python train.py --d_model=384 --head_dim=96 --vocab_size=14431 --activation="swiglu" --positions="rope" --rope_fraction=1.0 --qk_norm=false --init_std_qkv=0.0251 --init_std_o=0.0 --lr=0.00146 --beta2=0.98 --warmup_steps=233
MLP neurons of a small language model. Each row is named by its layer, matrix (gate and up: input weights) and neuron, and shows model dimensions 144-335. Each number is 500 + 50 x the weight over its row's rms, rounded and kept within 0 to 999. Numbers have three digits each. A neuron's up and down rows have the sign that makes its largest values positive.
After each neuron's rows, "fires after" lists the tokens most often just before its 100 highest values on Wikipedia text that the model never trained on.

L4.gate846:516513513491452491468549557541496582418537471468469407542523404437571468543545458522440514504390555540481463486607469549542574517432497467508526487411614487422554602571538561428407460525526576537547552522560468493508416453338584472571543511518605520481489477551512552461476575464516411497506402575492451443593532476543505500480513434527474458508533562500452550554559544523534406443497492436517548524482425454539543514523576517548478528576526414605472601446508502501489494489537447418473536493422412512482482512571534457446516515622554479536572483505454444452546509497430501609
L4.up846:566503532613474578499532583501535550403538539509548439518482439500520555522498511472551454488513521559486442561506487525557513529491480582508588527491475443440469523542463447525516557648430567531412561526495447394576451402482511560547451481535567551548453545563486651458526501504466511555477423512468323575549478440477531456487595485533583541435565467448487517553484485501627479456432398516610517643473542558469560449518448536445426540512532484519497492453494523511610465456551381502500449485494507524566490531474524535545501575479612526444464516503534569480446466545481531511
fires after: " S", " s", "S", " res", " o", " World"

L4.gate225:425538465528520472544508540485460616576555532470498499449533522637518505473574511521530487489443506439519533470500486457469559489572648495544457470556456396523423529485520457481544559476436475539425469522411535499530484472396519544474523565423573469501508534617562588497452582484542480590473523523537505496520393515459494521445383481414533433482452548500564468496564486571513524507466444438492514508518535541504506536549509536520428503471506569540517480538494450429499678450424371525533555601525536532491454515491511486614444494570532521453451525565477574500540490543501410439
L4.up225:541451474474518509496458584445522449372422444552499464463510435520509432540487485558443445566482571442598579489417539438514570621526503432458541567422513551528436564551522549517550496471492573571461486489429561493522487491578481531544572480492504518656599523519514529590437491526564500398370452462483537466508499444516523410539441526465536571524516472522584495571496480470517485528470545506486533473475504580376636544447554511530506547371521576382459557465454501514529503497491484490449531584468541446488464471525539448474579565562511471532490575535474518525448494530588458585
fires after: " the", ".S", " United", " CO", " U"

L4.gate546:523522624487584447497544549432523560528571458548540578538505533453531486518594535579493605455514457420580481510494475569462537474464600499431571448515514543475583499450544548462471482504485545474520458626447517466534483482569428530493563575438462459457589520476460492561510515453489582476471471568554406483555571504515423470411477582405468518533450512398482538480520536526425458432397486545419594529590450536479520603454571513484494460442513514468489477449466508553440421562543531535418530530543407505465527510418486573485532447457443489479500493504456510516568394504558446475
L4.up546:551479497471444433559348539462519508468467549486541455368560516440550532478526602533469470503465498465562485450513581512424519538465534470503398550438548443492506533529574597526549430556526530448447468540484512530474464526547478432530540534566430545470476451582434470569523516493433616487496474451506549556482549442508535483569549436492460451515508470400479413524519417466545498544473541550495509446471416522435536531519563426479543541582505577548487532437513474471420571479512560484542526487492465504516545499542504500585549465504558500490471562461536473413461433519525556476
fires after: " V", " f", " F", " v", "ov"

L4.gate445:504398477505489421478519513493502542412524500503478577587447538600571525554526538543545407474540377479506411591516487542473462543518599518474483532494517474454480420486535430461545459477534534544468465443502540472412502502490481539538529551483472555495435558468427502477508476492412526528405474551441437617630464504451521435565536524548445448509460506522471531538528498495439564539418540511503539483433485556485437557478497506560500552448441545437467539524524465469526513475557520470530390494453540576512523520452452553554486407435512544504387423421510527510560617552443569491
L4.up445:443529511604538525530506528646432519445553447508572509458491499559471457518476583426492497568587534381466522532389523505542421505411536506527512367381429584548548458528563477586535431494547446521462513509441503537506472429441416552477493473422537532575526567526453518565471548514398549537528505556530449502520461435476490529460587522556516558462491437553412491509412488511449504585569598584470652462582463543504488579451493581600478510515537508514577526552517488468558493442468536541491468461469445431488476506412505411488597495504578461525489492490502481514574455557511469493
fires after: " Atl", " R", " cor", " hy", " v"

L4.gate934:463514521550447486506492487495456448433484503477468532458538507561394466485475479434451511483475580560472563560454545482475562624516446574516469491474490573462441548498512589493479490531448405475431524461461457519572533584433507558429536448412609470499486480603528562418497491478471511500507463491512497415475390433520488489507569518450419518541457423506471482480537526497433473490536518601444465404559464488543445526411555512503544551539493468455497533419514470413494525521592502498490536524479504494535535522479528464532556492432494440512426407525491531552489495503484485440
L4.up934:614479567551521499540435478456563560447491477514549522397551465428488527494523489529491545484539532588517544507472533541392609593491469411423557485545526480531475464446571427445517521450435402494539457493367527448457521521502520610371518537537466545469498497620549533559502457426500358524498464549456582575535476489569556413448468581487468387399377513489426510429460543490582442514559454515510487394501566589460543454491443549481477528470431552484469520486501439514486512465527503575569474481484472531461512502473444520448480500482458427521449521408465560490497576413519483615
fires after: "–", " World", "-", "im"

L4.gate415:430451508421512545518452493409499583460443450487573545606539485518464511585585483524499451449410469409575540593670502558488452520502542575481618511462472546516574528513540445568460464502498528548601457489507468500484477488509460446580423508529415555500503580546474442447553513586457508576578541528524455489574496520528428503429565511566468446465531446519495442509514612516426415488471482483482536472450488547480572536475525473553457490588547522421478504504533522534428579576524546534439434527546482513473528566453397520558525481514445523479551499508404521533553456398548527466
L4.up415:584491570513431481560482502528586499491407564598507550560597464512493491545501415498522471501588430443529489542499473465436565618558494530603566486439498515498437599416496450430535527517547424473474524661521472499476519555598444501522491447586465608495548526535484573517494492418456499597464390523472416442539574529474414508580500571472481413497459524460514484469541495503509480423460521511332425433563555559494491602541606583588398448564499478512403545459491513502405453444537479477430402520432460564448555519572475487429517540478410549484519574493497516487517543481546515427
fires after: " N", "S", " V", "N", " f", " ["

L3.gate244:498429501461477557506416487503494450495426507418497535549505473493491546483484438387568433479497368472522536556510528529549469457575496477602508412422537515431487534438508530536479504508481494474403482518556470523643479565499468474480444442606489489549552505515526482433480545531463495555486459463543426469551533481529372422498549585514470607507542478534475506469504457481509560472454521449515516503502476578513415523462595459441508547558527559618487454472567528502473464513443456505523447485463469470454534475496547479487444532404515499468448532525479470441507367622444418582
L3.up244:587487514568492637502527492492470659468442483468564522478595547507518496449501526481439521413546460572528519409447460485535508582476460511480577490575533543600416568517455510445456439598535506489577467505481460446502409428563488429472452482433427494539462539577422506550454419465531518502463521457522455451468568452602521517403465470523565498445566582527460469548515458518542464473428499466487502544461465498454501415625472501437523466468613546437429483471476486474550509416587560484393414478486441470594538559472506593480484551481517589488488495490533557511456452573514479527
fires after: " ", "19", "18"

L4.gate222:505497467428594509475504530498497478561482467479473553554510480613590489494549464572500577505516425431567484561546448515438505534515445514565494522600511504481568515453445499534523471560405535483540557479546464508425497483418481472518490522525491560422521515409533497454481503522435630473559529486495371406593491555507496476497511512577466534549475561519544409437481495586567503500388530561511544546478522510425514482568551473465484473534456488509475605516435603572576543412452433531417455504521525467470520631541608546563507481489605446514526561510497553440564472514485487457
L4.up222:478529495517476575448462543531478512513482491581442571498491502497516457574460544557468541521475463430513427523522484435539455482469455478600546608545533478485543578467562633530463549526448496487597447379491493539582485464494543474583539557503503465417529573552418442504453431578520467470538479537503448499507471544473468433450437437506441542414421412395584450455480568488480346553519542477550460520567513546500536429507527449535486509543576453474519530450499645475474538648592510438413411503513470509488505453488510472625493622458437504464506500480505552417446410424473523544
fires after: " M", " m", " Z", " s", " K"

L3.gate31:519478504551586519566525480488487508549491551543454502520539552467482514454545498476441440555491456492504524512491452438479452375455567497536450500576454496378618577488484500519444552445563453479489486542478621449497476507567500499421559417477637431426539501534392543513486418471501523484488527426425451479568521499542475461513556514490425521448548516454462526464519536593561458448443429537457447441472423464438475410490485549474468554527511474466495493472478540538549478572488584522580458613446489434507514525452433559524536573480487472454531598506522458597416493450514442464
L3.up31:468453606488516451455558447433507490597561484490534456546540538413505484373472545494463484589488528416439508434499460456445470426537456505525459519494503515408492611565546520564531550450463443463501511486573577520525438584541469534439524489451527438366598514508462551501553432429509429500549582515327487517592526502506494515508475468491448529537586543448477587459523502527529484513438430473491456472521495465453496469602422520444471515526423450419528545505476551563583440442418530542628476547434421490502447524444377528559602547515515513507528568437561482598472481453498607423
fires after: " |", " |\n", "–", ";"

L4.gate268:483407532514532486500412502474456517442439529395517484517588485540442510526545556558494506560525558525576538459537515508538553507477530489491488529462464480554476515556396383534431498550538498604503536528533519531536545514450494533400493555381569585469455576535545459516464603497541424524546544584504516476551501426447464541461539428491557590528578453488561454478473513577355416479565452535475460483535466460469501526516497549482603490515578457516498518500613519472549474522475504486564442526454527463462570538403444562556505452526490412585452468497481505403478551486487479487
L4.up268:514513502544504493515438465531458474552439491487467458507491473522521482557548458381481500465495478416547536519493389497553477493540451637499540597502535506444456508445444475456459543529542469454519505496548547557512510512520523527588432498446545488479508575461497575460538571380565421562409457511421528518484503622504423526439506464494544408479453447535491523455626461512475467485532575482567501473491488597488428427535511469493486451536463517408537536501553432451584470523685501568546526540536408484571524505502538548421527452479556485451483491492549477450462518502434521519
fires after: " |", ".\n\n", ")\n", " was", "\n", ":"

L4.gate229:503479407516569454470362523572446485527453512424537571495444508642455447410439576552465580522484440433593513551566441577483518450554523561524457492439504510468469558421512457473521410501492575486564481643537527533539452443452547449541489452486495489460467531538551465586554485545544469524594608456532470452486508409470513509460528515498467437500459518479505467477592500588445589553443452493506437548454488470463606504520478483491492461537458577519507463459540523493491403507588412458539490493466588529567482535484550494541504561453496450519505480582537566546517514460494498432
L4.up229:452438467520504565543545552551649503542419575495451476477485582535626486449419420499578547524410560499548455483443532508539599571494520456488459570461439517512478467446498445521455511456441535459510440525432596567514489377478464543414587507481487452513440439538428554467516454446538477514415503521462442446501496461553514464476424463476440529466595510417401492497495452475518519438409495499455467476513480526616479504496478447541444486632489560533523616392463502390502545457431445599551495548573551554494527555547517460484452535463506441495526548522515559496495446460533436546
fires after: " P", " O", "–", "/", "z", "ip"

L3.gate393:511500501474541443480581456495456541475525466512484533574439492564559501472515394483545504501503314457570399407551516539492555488466576440396524509482457464526433405489594476534531448496453551456491573493519511529550519475465597582443488481530425517516567464556547529584436555453492481517539499523492550480483415489570479580492477539631478548429501442415523418515517440522464533588403473490449491462482507469466402517495520506411504550531361368508453534437469475571462462436529444481475507489492447494455505474614508485551454522492433510544475608544565478505561594528411530498
L3.up393:518554545416488531406481446452428519558528417618450395501527485442487452443428486362507480490533430477488525476532616510511542466408496528482463433521536472572497459477477514509566533517493540555480480507503436506551454515553484478553520498501525539503463470555429471595506500471475518504538418446524429531475442485496501459502506558602498522469665465523496465539558537472515413473449546545354498476521497491445528492456444534373382524521449453592419502572541483434444514511531490536473511385508454502436559387473440529422468476419573442478468609465554442481525612532390429473
fires after: "19", " ", "18", "20", " Gal"

L3.gate720:457422586503547525537424555516414467442576428490543524550461450466440466472572486458487452475473525455548510537554460521415455519460422577607431539413515500463522559584532497467558536526527439427562471498535451525495468481545395535472448547493547526553510539514562490434465590429547533528524523557583431568559545559524494519491486488425504560566441497537505505415420468523473476483470572537570461504502494457550506423469535481505599578464467551491480476476521508548565501503441546477517612538444471392541566531517516504548582541505488512598663423442455564406513329548485572491
L3.up720:548406486517519452394466414495580506469582478523610484491377512487520474458491561564497522482492473452433550473605492525530481509464536420562521434451522466461537503541581516560510510489551455494492437541483540523523497552507541462528523459657512441458500462544494430424493579512443577489436546573543425517514541536541514474558516523519476477517512536544443471430461505494551639500481480532476422500448552462556466461410529516583560502464518543513466487447488512589467293453526522528606567556425569534493549530572579548514489500465511547526466398493593611546485475425574579534
fires after: " ", " |"

L4.gate835:507541507580511478488528580510586527468412561571503546558466432528477600552448485444442497476388500484528520526460486477431578569496478477542587434491472458462427487458512467479507487467543486466482540496485542438544495522487471533483541519467475554534554516547555514553455507504470519451515472506569518459497428388528430361431520464566441606427420496518646465517517487584494474497473429574557560593444498510522531524574459548522497557408434502572590520520502516518498485449474415524542467444409520437532556539568465444540461420522477515573394580681568554413460561503479536411
L4.up835:472544539509515521523520491506446524559564452410457530533628475509533391502570486496469481544465387543497473465497462512517429447477576556464511542489511358520449538500528530509467481557516503403560590460468410515525483410519501524528555476479479426371522518499509510486453553572496456419531438498511494558479484449469484520451487379477472550554428486476534509486517550528512528629542542578450554394455536435520438428507535457541443361566544503522509396493486572578503527466580457487491412540529411344484428536477526585510541490564465508461557513458479553476522506499489460676
fires after: " ", " March"

L4.gate376:555532447516472563581514555394447469501524528441522543474618530460539489487401459576382483433569485548582464503547527458503376508462499477423471440444471481497527550439549508563444483448518517500544500490486497441472546469491465511421470481462435545458453492541409484569412490477493520508483460437589531565514511485535460449475488513485539608543428509458443454429575524545470541464440482506471477473573473451411574471518560458512547488475502550516490497469507583604430458490445549517567420485490478482550584549488478529538481542520456459489427496450557433448461425496497549485
L4.up376:553488560560503368450579443511548458424474495487488492441506503488590404454488479538507637535534459561561573426537619541441472396522538480504459468560434538569498500449564455528563426464485484547638508589556518455487480424457534581492555531569391464492554408519398582508489538554427408560464577499517509512488527510445471527424410439528456457374515361650479444521493498531376460472524417556388396508447501583516496505463516540458458509561519500469510539478432535492479600544558546504525512527519478479423449482540439494576545495529546515493491540516462447600436426448504430494
fires after: " F", " f", " G", " V", "G", "F"

L3.gate226:466517442475517393499438572483518542407571590496514507472524432497494552468572452527470476450515533556543434459508532481571521416451575421548457408438472533507459583439533552503439518459493492565511548420491550542526521438444500541466565490502559536507555453483494499540458525549496531476406530626404534435556432545500575611502474551526586534557553465400487424489570488577616443464533481504534504560491484468434520531486582534550514426451485530574582501487508531488384499480394428356535490501522474472504419447450529444524486452554476520345533495548542478527452482553565516454
L3.up226:496466453474510483450413523476533554473508591534480521431467495526500475529487545541491510508559426555556422471521581530509441444543523489425543443524506481534471572409505470555436532466517544528585503490458519531475486409448544469549513511534369530464570459530455463557544551562512548526449475449459490516634412514395481537504429579435516418501556557515511603502612523499635449508531449451532464531540552446441503577502545507477391468476500459503557551575428473491460434492448554436472401558501553501554483472538403475526523412499475482407540410502462397452458496503565351446
fires after: " the", " The", " A"

L4.gate572:421501475535481456543544587502470441453568550499538546475526426557472508518551528417479422529511546487546462496612478575498456542400540535547480495486459562453489518438525621469485511552507568456366574569515540460540417495561539508569562564558551551405460467470475556445541424593544543499528472544514502413532514468490479443453478475546519452471427487434528466509533567568532466435504490523548530484453502535482527537465571567527543547510354490484474553483437442523586517481555493460477435448510387502492609568499602534548469499423494459517602572550493472485543523531394478525
L4.up572:477579511480520449488483461492507460421485465427527501485547488551485516540552501548452508531535462474545507622547551545497552423486556601549466491510390393578573532537505459539556553460477543545524502548494472524544440540472522428478514536551443566566485429548518427464508525543489359451483591505565477457522572570445476494466564464510406514541516389483550464510450511437531508590449587503574468575562488500584500411508528486481454396555562542556464542450494524569465510621431513365572489514483517569553524572500464505500495393506406537496550523469502500594459545589522454445
fires after: " K", " S", "S", " fac", " (", " d"

L3.gate329:516435485494546467592523551539468385526512528471643535428511550478476442515507482577501437539489479502542449517524474443558480406446480564485540544497532455432530545546485514457490469500559351568513446449488404602452599565540519537497412452522471549461434586498510563445585487475594448518615402635497564506525490514446525556464592513468513554490551570395463463531470515535549495507504463487489573508571504462501489414526549472530524504516545530434463462542551518542604525554516507566503493546431353549379491493612522577559569530544376505507570444449479499378567524502452502436
L3.up329:563520494497477509587515525513479453563512551461540499433550483488472454570462534612482470464535585488473482535460490538526464408541518585510521461581485474587459449524434522405560444469425428473539477423545490524428507558564475462476422494442414587585489598535419552585564535473554448531523419560476529492553520473435647424510574587509561529505508564425441463538456495427535503549510513542452542512554571461554505452574523533541495463486514546483401418544490463491513414529418474606556543491530414530446528421556423508540575503447506555526487525404479504315470538477523498435
fires after: " ", " the", " March"

L3.gate871:546512568491513502466450483536507452500464548541618509469495597548503574501481514447449493442527514414578571432497462506578534508501522457498617542434481438468548576494448515516456515626486466489566475481453495446483514549502515408559523474423610473623446528479412502502477546480514463539477387460515596551498471447501498424491476473540519448493455584496414460553437585549515551439526541482430549514505421488475500442504452470513441526430591511409518534430506488495487604506499494444503602440474536451512456498522479586433482567445518464474381469581583475483483491499545564540
L3.up871:474396459448516556503481433539491529391518619501517544499579523618496517417482487532477490521523594543466537545550397514577500613541500548497407468414531520481544644488457459533525604553496509522577591417436488446583557505562523540466511478499484496469506519477463558483453535533449572585493521503439524512526577526528473477510523462463555570558421505464499434485493477491590536528576461514524499493532556379570568399436481534509557450526520458474477458490463546471490413495675599584446572489505535464453440519485455533460482526552446474461448564489414558509607470479428593448
fires after: " ", " Pro"

L4.gate665:471473487500530460464541551412472526459568483606489433460504618630511497386524562467419496463445353450582564516544510540525506507536560504497434396541486502481505455499464498557519508504532554480488552591399531500433475486501469489545446471532529559414561453477487496506517484453560456529510538446497440487474502510552494525465454463498566488418476542488493481524537542583493570436525461423399314480519485478571508516462382500465436507501443484589558542457459547535515488484472554500479477567516562573467561513559441512511516576457532462507487412499530506520516462571445542433
L4.up665:563473610496520518453482513487482418463561639467518396523455475582549498481504585481473461459521459509565420472471520485595488522519433596380468453525486636477693444499438460552526488472482510487422564494479591534512477534509470490513566532437503514523498517405472539485533456511525518466478564409538497509445470482451529555503576522492529431581481553582501524485648434571562494532550456478518541586532496515555464472553502511459422522532552564496519378534538480432473407477457501602552468558469551480493538477594522501509482444513450489481476498520420633483481414625474586455
fires after: " |", ".", " M"

L3.gate416:453560521587520540584572503460516551506502405571514474507440452454444496473589493527526492525452438542574531358539463498569473441528545518492438497620519471483517463384445465379579508526560567532494501549511578498514439525476559475455504585429515524570513510447467520515503560352423474534490539424469575599517480462508434514504472498542588456498620565513518408508507482520516447362466555500516476443496487543484416456564516519502521466612519562539420534480550439612520550528569471542540495526475424467500504590407531515490501545514571625496433433455468484448509455460416540502
L3.up416:549469461396491555479525523460478460521609522461499543452502562451535420507447460450649438489534518438491432469544452593455578507534471554484490430468564488437568554527530626586460506514546471513449508477562437431518442508588580488536432564469409419424496544499488376497529518525520464554641519491396574488447658467474499480433574414414413521562530394581582444480450550522475527535481561371481565437453490486497475488548456519509486570456519499446499463534496499533434560435428594508545587479504449449502504489536477444487493430554455455396607578426566483515473501517521498571
fires after: " ", " and", " It", " He"

L4.gate182:476428438479540582477495475536393548469548490567490444487499505422506445442479406414457498553490581609518494450518513512562461474398437490520523459484513510501461535406374511555523544522468480601573425489424439495511426520493442530503479555506496438427416518432447522442585471499489508547497467538508466564431600462568500482454456490450521602431510545447508435446455516543502538506433463476511470514497488490468506504464494533529507488589431576491485549522467479467489482445521563534579488401532348499530504442483531446551484462530529571517525534583486539393444495482495514581
L4.up182:429511451474562554592519455461563519494469576516521416481464517397525500529524499500528466521530470533460500539499469478498520521618509529418452463546474530443493521490414460541510551559543444485538358464430515466578590490523563621534556483554418445465424550452496532414505495532516418444581589484429417527548470562517564511474593423528508541439492565470442552461595545501445446562468522414560443429479473451507520434505478587547471498516502463479457507502497508543537570493537470476511582537486523494522475508483531478455517409478576510493495482452472520536469557501436613500
fires after: " |", " s", "S", " Her"

L3.gate199:485538416462560561520477485506463480462460465534600489331573488478469585392420508519542497487518475539495454550558487536411610465513509454490427553519511552417560525467535500514431509493570449560473503516509537547629533505522552455513609456459552471485486477483527452462493477480537518503607444630458491457411529529508430551422603469403540415479586507448514583460527566510466435538573612503463534431580529492608522396554451478499506462511475507459475553530557510569511510581493497518478505515455521505456544511545391561526482496505438481498512482487523593431485560482501540487
L3.up199:528506524482495518450471452446491497519486494464510494565532456475495557445589615436523544459412464505482484529496611464549528516498528426555430542456449550476563552413612525490515436574534521552542575448430448458541428493530442457456494480562536521461555490477460483502466540422523463420458457527444510582527488501560530569610508517467620446424562498447544470446451508514471544607566527468545511481388492476525428504521555494567450448538502526458448453423538488509565530509448484542448455466540499429525517540383467570570524500490443515504563504427484526408528529349530465487
fires after: "|", "==", " (", " |", "Early", " |\n"

L4.gate146:463467527499544518507410521479533562526551515516470503442592381514565460467544579450372482494503434555445535417505558506513458558477605588579412476525428468450532460487415509431511468478604440546545576551471530577578539558482549504549443564389461565464477541568472550412464457469503555471510496576389447510613376469509538575491530500460447500513492581513544438396537477587481530473463442421528587480505503464526508451500444571451622491479525564504520460525502455398524517437454456495433542500531501496421420519542530463541491502487424507565502529554530541464417521425437547478
L4.up146:507392499421479464432537563471502510579492359546382575509478631542472470515540508517487547511533479485424534412430589482518434511574475445576512413536466408486433542457555572571523465578472400440584442428549496522592514463471451479520514514560494482553613486534459550526359547426437508428542464461438513524487521565534500468535460476427493482615496520474524460503524478511568482497578513530515526488563471482520434478466434448538548528518573585535484433427559544509486465509530520452534455502492504421508509469520527482515578411501468493398479469539502436458563451495503471498
fires after: " ", ".", "al"

L3.gate374:560409496447524483555494478459475533540502568530443566435505479420393509496546488465465582536526470539506478414506469507410439514501572535585483549491491458484490495452501364500429441465489446544496555545470489550499587458529478399416519545518493522472479488562502461523429500456528470540502450517485454520478587441505621495489490465479538512536513421451377494503552450542478452559498589489419478503498584477415511491579438437540558434522498526572505542519538575465433500647533466554500593506482489511595450539471448483514526527544599483524447557506409514434449506501448436430
L3.up374:386572475449521630482526561479517560437457524456459477564616532585529492517504504494481471500501479486492517597473620512619547468538414509570471458520513476447560615436529467518483494563513429489416473554430481565587542514556474445551490519468463489568538516475415487436513643508620455568498499499498477415503451450488588458505525492457491522567513465513552411469506482553523526464442524519545513472579429476604449374491531587506551529484534562468530553514500461504568537436416466526493497470506526443473571557496430482526466485464560489513564473540560513414488461528558573479
fires after: " |", "-", " /"

L3.gate469:600511369465473511522568473550541474599401482589554471462487533419574539521517447536499489500441558521433519552570424513540639446539523476502454482428520472497535553500529505509471457413566490530479562422493483518487455491565509590453467539462419383629559506448554541536414509478465507574513509547487432442451512495501523507502525451497376464553462468470508490538526541485480477480438452457467488445458407433540552590550574567512480514521497526627472547399427535475478573521507482521408491510441500470408521525601494415486515526499465516526558487538532498527602531548368512532
L3.up469:509534581504433545545474454510464526522519558569485443446495540486547514543503443547439444557569538530562592479495434554567458503441489586421484475542440448520521518547473486514506531504584580545464444569563532425520441436540523425467474486377461523411503497563400512541507418492465503487491556516488536439579498541438453468472504507510558502442496520521482533560555584521437522486480529546425467465505481483513510490517450406457507509533498564478428458471461518470494467435453474578390492560602452481496434499508554452549504497494515496585556536466446485506433418483509492485
fires after: "20", "19", ")", " ", " who"

L3.gate1001:391478486520458475454552549449480532470440484417571563560404533513487441477514504428567497351498534504530564549552554549499518423461483455528518496528474487500532472471459500606452480467547527573529515488542545523483448557493525592561610454466422469515554501511490417523554527453572472522533475482549517448476495551476463462429616523543497633568508493536485445494506489623474574498490544505512431525567440520531522517588560570503513543556593478470556476516548545555463582467484544512577424443548438492383509544545515615529437437523489529574473491539506433467578510339522505535
L3.up1001:499540471549432497389535439478513527513402540402531511537489553481533555582421541505480489464481525503469608541469565475590483538453501484520480591458441571494519574526455496550485564538505525546454514504566496451410487590478481490529553499554485442548579503485453528550556402506551488469465496537563475426472542553513478421483577526532578500573485456486490432467492504490550511493503486571578475573605431441523505412500555524541595570512537530506514409545506501474521459444440510445494424448531464616496516464532562486531442516506468516540495450493485595403480597416535542471
fires after: " the", " –", " their", " Serbian"

L4.gate322:566502513443545475454510573445586469443369380557440492450497532454427465460479510416499538540512535594442573391472536445515451526521437523568448507540481491492512454555468541489500467465561507543499474555522516528497521541472436546529545516435507532487484487441473643534423610435513556487526432423587420552436461537526503497548570538393482477495546563465514553426523467513418563463463525500423465540538515498511409468421467540519567491455567526537457556520458468525475560540497507507487493462495554474515460490523533492537537454570489454526532571525510389466584464443525433505
L4.up322:434480580481503456486424504493464532529451557501579532540537518557577542427531573555545568484469480557477531476476556517528536487624546558483578473553405467489519462521516421469511530467553429453470477484519548621485578443500541430532484508448461540518413423493575528573534545471487474514530660459560464506557584455503522517539464487469477499563593559489530435563527478500460500513490476573462528532490622570497397445431592536589421401489554495488546432449463461646525519553420480486523532583463491499415504474415556534600491546496462496541482470491503547546499488597446525445
fires after: ".", "ley", "aly", "ol", " |"

L3.gate607:418431569450498483541571485490480536512539457560445493523530497535492531427566521561449480479394464399482559493596518462470440467361492577517423533504496499474491496506432482420558442460487403461508392463535432454439504463418518415525501523476524463500512514462444490500491545439482654419545453516509493411489487472510520464542598434453523474553504463452526522499458535482487494511445474437480475490528550495539555527558609418567508453482435429633526582446501567442521545526378502505472500543461500419485447487460613559508473497521575421439510550523515390517536512549449482501
L3.up607:488489519475494456469614535480494606480504369508496556483455399534587577521436566529578441477519514440507555569591464561482453563510532512486491476575435464517606489539502496470500423483497514443510489543455471510551435573565529589524506558401517437543448527513639451613554548496444499472568487517476434529484566469508544382497546476523444416457471373431541505476539489471473511564529510489507567459501483482388468495460557549551484532520506511521499537462404412540545472458447532539501550516448554473489536536551520472537421441534517448560465527558541361552504465456531499527
fires after: " "

L4.gate99:582413494472538413515525516442407466481575472512526527514432555546458537525542532536517505493521469445577450541573491470502477461525529598544555467497471503549571531528483554479501485501451480508525502532443524526578439482597367388536506467528544456454471500493479453531585502521533349520536487544553471424488543547422581519565528384450524434498460512477569470422537545596557505463446458515463519458460450455477549537543419547634493541488460580452466514519462473500533548503474572472537496515393606473462547528518573528504483596561459502438568444569558545496609470532479483487
L4.up99:476501524518503553460518581398491512564558586465570496502504582543548568503543537499544515501501462506520492517484564529510502528613531507515591517491492479535578447426558451531487514487504542436522493531495525477545437434558401452452399521559515510444546504525480499515519479572543375486531504510555475468516452553499527512502453489600570443490499587522522522408507531499453468456567579556459475480508505529520606504488453552548503540540458554470445506493432479428553541615555537513466443512503560520562514452502456540502548619515522510469481437563446539476520437515566519470
fires after: " K", " D", "1", "E", "V", "'"

L4.gate390:404497517514515481551516530478500497503624490505390559537534562488506486512500522491495420549427494531435534515555382453448485564470554471542559488479461452452487504423458468444548524559475425513519411581429436485559421473514494510517518543470473500423509462528482527461490544486588428517583533518563502563491505535470531472511498452567490485450492563447463395543578535532485520455475521429467443534501512501506516511515508538508444523510404460411491523382527510493578528555559506488502472556504402413526525511526526553439463438515565482346571457557522647480541447495513473466
L4.up390:487454516519448453390537473498479486477516531438427517581511510519570416486520544464440495505523501455447523459469509464423542530478511564512511520489440419470532515383488575535530448507442493528516478598442536582518498457517531593481547520527438591489560529523543463560458567457580364483470489477474489509464482603486462442512475591510461458470410572451476450539495471453508468524511570481524342557581472520567556436419586549475401567502530504495502480452435471486584508554557549483480469549506566548497468444519497512553524476502558470460569481568568525597522444490553483542
fires after: " L", " l", " Al", "L", "l", " Mar"